config.yaml
n_layer: 12
d_model: 192
n_head: 3
n_kv_head: 1
head_dim: 64
d_mlp: 512
vocab_size: 1024
activation: "swiglu"
norm: "rmsnorm"
norm_place: "pre"
norm_eps: 1e-05
positions: "rope"
rope_base: 10000.0
rope_fraction: 1.0
qk_norm: true
attn_scale: 0.161
bias: "none"
tie_embeddings: false
parallel_block: false
init: "uniform"
init_std_qkv: 0.0361
init_std_o: 0.00735
init_std_up: 0.0361
init_std_down: 0.00735
optimizer: "cautious_adamw"
lr: 0.00124
lr_mult_o: 0.854
beta1: 0.95
beta2: 0.95
lr_head: 0.00432
grad_clip: 2.0
warmup_steps: 377
schedule: "wsd"
decay_fraction: 0.734
decay_shape: "pow"
final_lr_fraction: 0.0
batch_tokens: 16384
seq_len: 768
doc_mask: true
train_tokens: 181500000
steps: 11078
dataset: "wikipedia_en"
MLP neurons of a small language model. Each row is named by its layer, matrix (gate and up: input weights; down: output weights) and neuron, and shows model dimensions 0-191. Each number is 500 + 25 x the weight over its row's rms, rounded and kept within 0 to 999. Numbers have three digits each. A neuron's up and down rows have the sign that makes its largest values positive.
After each neuron's rows, "fires on" lists the tokens most often at its 100 highest values on Wikipedia text that the model never trained on. A number after a token or word is its count.

L3.gate200:456496521485459469482555500492497455516495471490505486465502530466422530505498496489458494503520469464463495489487517482464564521509511533482546505483511539464532500486487519487502535506493486498539505531528511507515508475510474516490466480477504504479493506523480494524472504467488517519514471487509507473499508446504530487470505498519531463523542497511515513471477470531496517475495495496513478479542539479498576508485472497525515519502545518491481502471449525460505512466484446496525500484531507451462533489472527487488509445495503449530525502486485507494490513459522495486
L3.up200:519489490477503533531526449497511525456509504501492467524517463487480501495501503515497431502466451477491512494469488519512484473548486519544516519482525495539481531510502509478461509516505489517451486521496483478526491516478539491482410498507492492495458511502498537493508492497481501514463462560502500451487469463487520474527494469463534499547470511439493506490494482455481502501504507523480541473530561489508509508491507495545480453503541542487513499481504549496474531477506474525501507544527491500498501488508519495474517495469492457487509521477518510510481533508452483505
L3.down200:491497556495468520483556497510467487522478491486525470515561472465466518520487533484467498483517472489493502496523515497522522480534485530525514501506525527537506504499512477512490491493514521504553499531538509519521493488511465502499425473506513517507519515497491526531468505480482486503480470525510482412471461475528485462518493456494493497547504505499508520500475495503494500522553497485496495470537522522508526528505480519533468473506523549512488489500472526482507518460483453500504507508483503500440525494447518509464536526500529495494507563500503518497444540484491449509
fires on: " pr" 42, " Pr" 40, "pr" 18

L5.gate269:536534443474482479512515452430452517504519491529479503546513466526533470484491482525488508505491509513486472488503530469441498522483497522491510503461491499495499519500511514486465510532494495522499483510494518510537546488528498454515524489502517512472516523474455498508473518501516474532500518464483521478536536476538489519477542540507517474487519475524473525471507528503497540490468473542519494463491513511535546482490531493520495524497524519472494545517481485495481457474492482519505488474532484530470549545505491493537514465539472477499517442526501500437487527483519525498
L5.up269:522555494448485504520480468485460509492526485512498499517526486495546471497491468471493523535476486503476481496484497494477501521501514495506511478471537480485488559512509460487501527522499509507445463523489499530498512515509477480474560534499517502488519522498488481511460503469521476505483535473453532493512523533559454485460512527512509477479511472477475521436513525469482541503478474488505463478495532510498515484461516517533540498519507525505494512521502501519495477484437499504508489443542493518481535479493476511549522466534465506512525527522461472456506507457498548519
L5.down269:484599482374494518504498506500515511509502515498512490468513491474561502497489497472516507508508509504477497513507505514482513497495500499493509505482507505492507623515512466508495515506504496489509492519503516506469508499499504510477563520498501485517492511510510498513480488492517483495482504515499513480488497503511488490489464506484516492485514486493515484346493500503468618475505505513496483508492499482493500487488482509503508496501478481512500497503496506499497483489481520496514501482493508501495492464508478494514497512501483517490488505500489475498551498500500536498
fires on: " the" 63, " The" 13, "|" 7, "-" 7, "The" 5, "." 4

L3.gate4:521501469493478475492511450502528460510502468478516502543527486516471533493484509521511475478488444504424522503495514485494511480499505523520491516494516507518539461513500462500477484471490528547473494495496468479503513470483495528520457515473506473529506522472446479541504495493501477507460472511513469468501467503520514499464561496489530452455530471479479505530510485497501480527496522507491487556500500503452546522501501554524510511510459502523513534511518539479474482494520465532481446519490485497506524513501527519452538477469494464500522476500518542516471498566489503513
L3.up4:500504511505510484540484488486481478477488457497496496535515508484479513539529539534463470497518471559500535458516513520461522482523498482494511476512518535492566528523528503521480513508507521484441472532469497509506490463460498513461471518507481454527503524491488509532472454486485504494468420549516483488512502536492510482485525495511502459475517484455495508503496501474525468541475504481518483512517511481465507496453493493536518515554528493521503525504492534526486457540487484513523456472478513487467513497521491465500544505524510488500550511524470478472504461484490538526
L3.down4:491565521557506494517495478495469488504505457486486491475528507496466525517466507479461491486511458470492524492483504503537497505530520486484484490501557541476553433550465479458515480474528525443469451540520500507507457496484496502487489469529515527495518479513497505557515476484497478486468502505490502500479510507485473477536499469535489463529488531524507494455447500478499424539511471479465448495497512484492506476491502465532487484526502513496489506528481495498484507470504501472513475478518486474456494461467529491506486521483486514499534550499508486513486507468525495495
fires on: " Pr" 40, "r" 27, "al" 12, "in" 4, " pr" 4, "ur" 4

L5.gate405:473525487503495454488533513506485511496510496483501502518522449507525438486493527513502469459456516496520464496488510430519463557520482484447471514445491476519524529476478501543519475467504541435505479450495482497512494461535514486482498512519495517518540504487515519523485482491511480510489468480536511491540501473523508498475472500523502489487520483516536547485548490518481509536489509531456466495516527458546501505474487491526492512498513477499512538477498496463517472522465528506522477491527495493487527538512497532527509492507460458502473470489477498488456559523488516503
L5.up405:433496522476473484453518534489501514532479521490480524540524534483502499500482533525493478549493520514467535505492496493508486551474451540475502497505546466480493534482512479477488501541497485524484511481481496486482521532531474529472481476490513494461427465485503506558482512481490472483489512483534464480510551485512485512532541461453485540516522479470494482509517511505523515488516486509554516485541471478467480468509501488514507452526476514478543527521476550486500492507506463499488506534491477560463502521516498500483482526528504507480511495485499441510504489508469503507
L5.down405:451465478443484496507452493524443518486505493490521505478509447499500502470463512522535500488499532492458495514470498525500462531480526536451473443497475506532510533456494515516488497504486486525464483509460543504490484471548474496490442535508461510506492500519461519502453485509498462514494494481494500533507487517491480470498553535494446481527532524490511479495478523480486552524512512470521511487532508491504484515490526458543466503512492530465480536492516525499503470514480474463515536463535490481499506474472491532521486531470475493500523510532489478517514531488476540512
fires on: "." 42, "==" 34, "-" 11, " as" 5

L5.gate134:500493469461507517505489504481450493499497502494482510478493521454496537483493515469491545499497471549503463508503484528495536528536528567536457481531501495493520472481505511493484517498527513499483518501532509495498538496497510523492530507462527480504503512503484517504490466508521460504451507493499505532514547449484485487467531535563520506541484483516473491500493510490475559473503569510481514519446541497526514456491470498526505512492514532512454447505455477487541483479524495505495536509504489498444514494476495498521473508535514506456540518531468502503488507466536502551
L5.up134:470506443491489470478515519485449536478515516470502471513527531464495491487503521433508516512481468478530500491490488536491535499507517524512494471508519511497506517523467491457475492496495519529488515486487544454495519480493457552475530518437458515502495466544514468487522467511508507496468481469522495539474504498469504480472520476524494514504464464516519544466470506504480511472505501511440462476452512507492497495502480509514540470550472489535487457486454499459504486514490483447490535486493471543464508488498463501518494472496504467493508488536486494490540519473523468527
L5.down134:500621510452464522485509482494500512489524503503521509478501498489501521474525460529541515516513507503486492495517476521487541502510476478544492532497505461482478523504491496498537529514519545506466509499466487447481536499487525468493478505476508500527503487496537473500520478496516505525493506514490472501481475503496564513478502454487481532500451501493508516466524524493502565476526504466504444527497498479514493492500506502485492478535498486533475507571513528469492517488483545502492532533524514472501490527497511512536478509426488490463498547496496540502483512518502526460
fires on: "bum" 23, "ame" 19, ")," 7, "," 7, "ear" 7, "\n" 5

L5.gate406:512500495514477494506517508485520508475497472523464513516548483464481512486458478503509490476508453495508503477484524517488493492496526466515523456512512486532468497527489478490438446539565514504512511510477522468544518511546509475524461514454494508481531513517476495534468504495520470489488495492501492455545492460500519523446529539517510512535507493486486476499486489504508511528520511473532469520490506467518513528464468500473437479499510507476483494513487541444449475512489442514494493520534506430485507522475521492506503459465511530499471506534531501470485475502446492498
L5.up406:493480522498479498482479505498506530477486530480468528489564485469477553494482520460499483520487472521454512517554508491522444476533521469479543521514528508515465462509524508509511504523519485530500487492522534535496481499541465517489481488468500526517496477485522528568482482496503472483537472508513514468493519486486576542511523490499500491529513525506549519521458509441544532537503511483506490526489521491529515520504533545456466482502528464493508493502503541517514518547498519544486500498510515494511494519477520461499506489463508489508526504501499469530490502510433512522
L5.down406:476578540482473480487499458482498513496480509473497477504513491485486522524494502493500502517479446522525526504482501477525532497552505478470483546492512510508517541494527500496491474497460481497503477529553544486526479504495478521470532456492507527557464486487522519532478520527498440479569468534535470478496511542477519484502492496478460482507522492520527495507481502491524504525501523490538531504506476460507536510470499521499514491528504543482491490469466509501535524466475446485501503497481509509531499441450520443486517501513467479534532516531468492524513502509475496485
fires on: " Pr" 31, " pr" 22, "ward" 12, " |" 11, "he" 9, "pr" 5

L7.gate142:463515503508487517510482483506525518503509510558546454485491483486528427493464536497536498511446491528488524508495518477484509532510506486482487508486508456485519519476443528503485486536504477476513514494477471470508484533527488499472485469510477540479489506500509477466508485522465507478476464518446472482478535475504476531510512478525501550552452507498478478504495513495514478508500476511494543480453495481508517514470448491465493487464523530530453482498472505464548474554521518508511507471491491483492523509554494489493536509519495518473503476531521438500478481511553490493
L7.up142:486499464467494458481461455533453502470517516509493518534448519507500514511503512553493543481547506510482441469503431506530522538463497506472527522543489503513532490519517501514519519493492461503498478537507523460507518510501506467515499460522506489524507470464541525514487477501501540532451525510461445478467480504504554494528487531441495527512505529476485569518513487467503464496492497533497496465516492466481510497492496518485506520449507482529517518514512479541538496505529525499511524477504487511505484495517495471476467477475508508494490468477512542461491486523503508501
L7.down142:497445470500513542580507505497557511511482502482538464468476462479531480488433502501512485516479525484486512472476493478521498518516481473537504543468500502468530511487458477462500512495472470454490512486506538532465460485493501473480493500521493541528535498485528515526491474506478448514501454512517463501486459479505492504529488516516538529482490503518538468509499519478516492465510500493468481486490513506514487521512471500491486519532528483447520499470536523532504527485506482518497477529492515480504523480513559520448521533494520482474459497553534464474524508476532504502
fires on: "ern" 17, "s" 11, "id" 11, "ack" 9, "u" 5, "ong" 5

L4.gate37:477480502516558489446555471478508537530525488518511500475538482515496515526507503523515479551470498533533477469475505510502513507512502503496512517520460460479471484518501544518445474544495462481487552453503513493534487523459509447478549511460537492508500513473479438534479516507502458505519499457526520489445558497510458506478512495523460521512527509526498513533489497452532498507483518514475507503520520491532503512518503532502517464471511507520518512497484476455519519484475512524517483463493492508505502538486525461500500504482455492507494515512451502488477498520540512493
L4.up37:481503505553515498496521530500480523525523480498539524486511479529500497526500546527479513508477534517499476501470532475500488489520501475519519533490474456473455494520534552476508517527491482464524522476499537494522476526463503508463502503504516495520492498515487473523454517524476546503574548525525503508503511516483523468502451550507465514475507478486525480505492519507497512497489551470474482547568501537538520462562486470490523489504525524506515537526505520501485543472510499519491501533485540501494494493500533483486452522437499523483490484492483460514533498519517493461
L4.down37:498504503548495457494525550522510492474471491455505500560527476569517508470458556529493492514479496529470494499511504545491453477520500485514480523514505527517463490526485491478541514469456515476461494556495518515486442507500502510489503461523492484478474529521526473492519529486539509501516529522459504495546443469475508496513485511473512537491461528446466497496513490543499521532525508492511498540506499468538501503532504495512518507503499478545496516511488472491499483497479494473464498556540518494481509474491536531509506542470519491456481504476522505510499509517474482473
fires on: "ib" 29, "b" 19, " ab" 11, "ab" 7, "gr" 5, "w" 4

L8.gate92:524472479448473511499547512520518493484484497524468474485504500489488452492469531529527525487488489524515447472550506548510506482506493515534514460528475465517492492525518542515511473545479457491463486501502462501536525517516516498514465495468536455488533480437512495546523525492516511511496505512482482446496492477536510488537530509503503496502509484459530537534489503485478511505479507548483522464502535476552474462500521528530522516489453493502468535513491495516524496515527477524498484480519476493513523553476524457499506538493517459513515498456521501514490489515502502567
L8.up92:511493560485512512486548496480498514521526461516536521498495492466519445495501512519521524509506464463508461503504503535486494528495493502486492472469468496495546514520518479479503448536515469520452503516503497477507529509498507471502449489519511455482534553524510499487509527480497517505563485498474540506501503512514503447490558532523511542500521470498546473474513481523513493498438495502519530505516497507528506536514482479505496509447474537469506555476501501547505512497488486544470515505454486493543506518491510480457448486522487501501528528458546485518494497490466481529
L8.down92:529540474588518474507525479523499543489477498511524504479530516505484494509539492514460499533457525477501434515514506518562492509456509506526554506489497496530527520494469535481501470474456500508497498493515492491497554511491487485459512480465505468537491528513479465498499545469515510559527498505484533488516483518497522517503523505471515502491525518483506480496490493512498471469481488524500518500463495505450547471554468497541553521509504499476496518534502500511504497469504475507497470491494490463494527479523461518441525534524495522504529522477475463521463476459491497528
fires on: "ff" 23, "oun" 12, "x" 11, "s" 11, " acc" 11, " rec" 7

L3.gate241:478474487499482433476487459481441487479523483438478531468552534555450487509507466506517495517494485495542489470483532467525482505495499529513480519519444500500464492479518458496492457539491482478484475437535506494492491458483489457478516512508482503476505464507472493535496510514498547509484489498503468482528517512485506471504521458473467520542499499475470572503495509525539479506503524505488519505510475515501500484494513528520501502487485510494472533478499487490486473515502522475503508516511520511499575505530526506480500459482474448509484486523503510493507510576488479505
L3.up241:480527467527472461499508516503486485460529477482529497485527487541475494499514500501497515480499529544554504504475530441531491445529492517480481467477496498508490496489508540539486497525493535521511506481480485480528487478444507494502511508482527576492505478525428484476469508475501518504531502500468535448516494473465496496499483484494437536545471509467490484505491475543517472496505472509506513501501503544500520488500518470497503554433487498522533511537476488454540515473521506510475511494501517499507535490521485520519485472492535520535485525511467496495514506539525443504
L3.down241:448503486526492497527483486552512500479573472511507478512509471490541497473511513514519446451524559496510509483527475462470439494491502448469480477486500529509470534505503513489516457511511476440483540507506501536493508494445483526512527458444500509518481492529514453472494487515502515544513486493509524511503491523520476512455516490490504527523519547534521536559496475540519496505487502516532499504515491536472474496524483512455474485497493515503467498543520496523506512495525467515490484536550519507519539493524508542484522535502533503511505506516516496509525497487483500463
fires on: "–" 22, "an" 21, "w" 10, "ir" 9, "ep" 9, "b" 6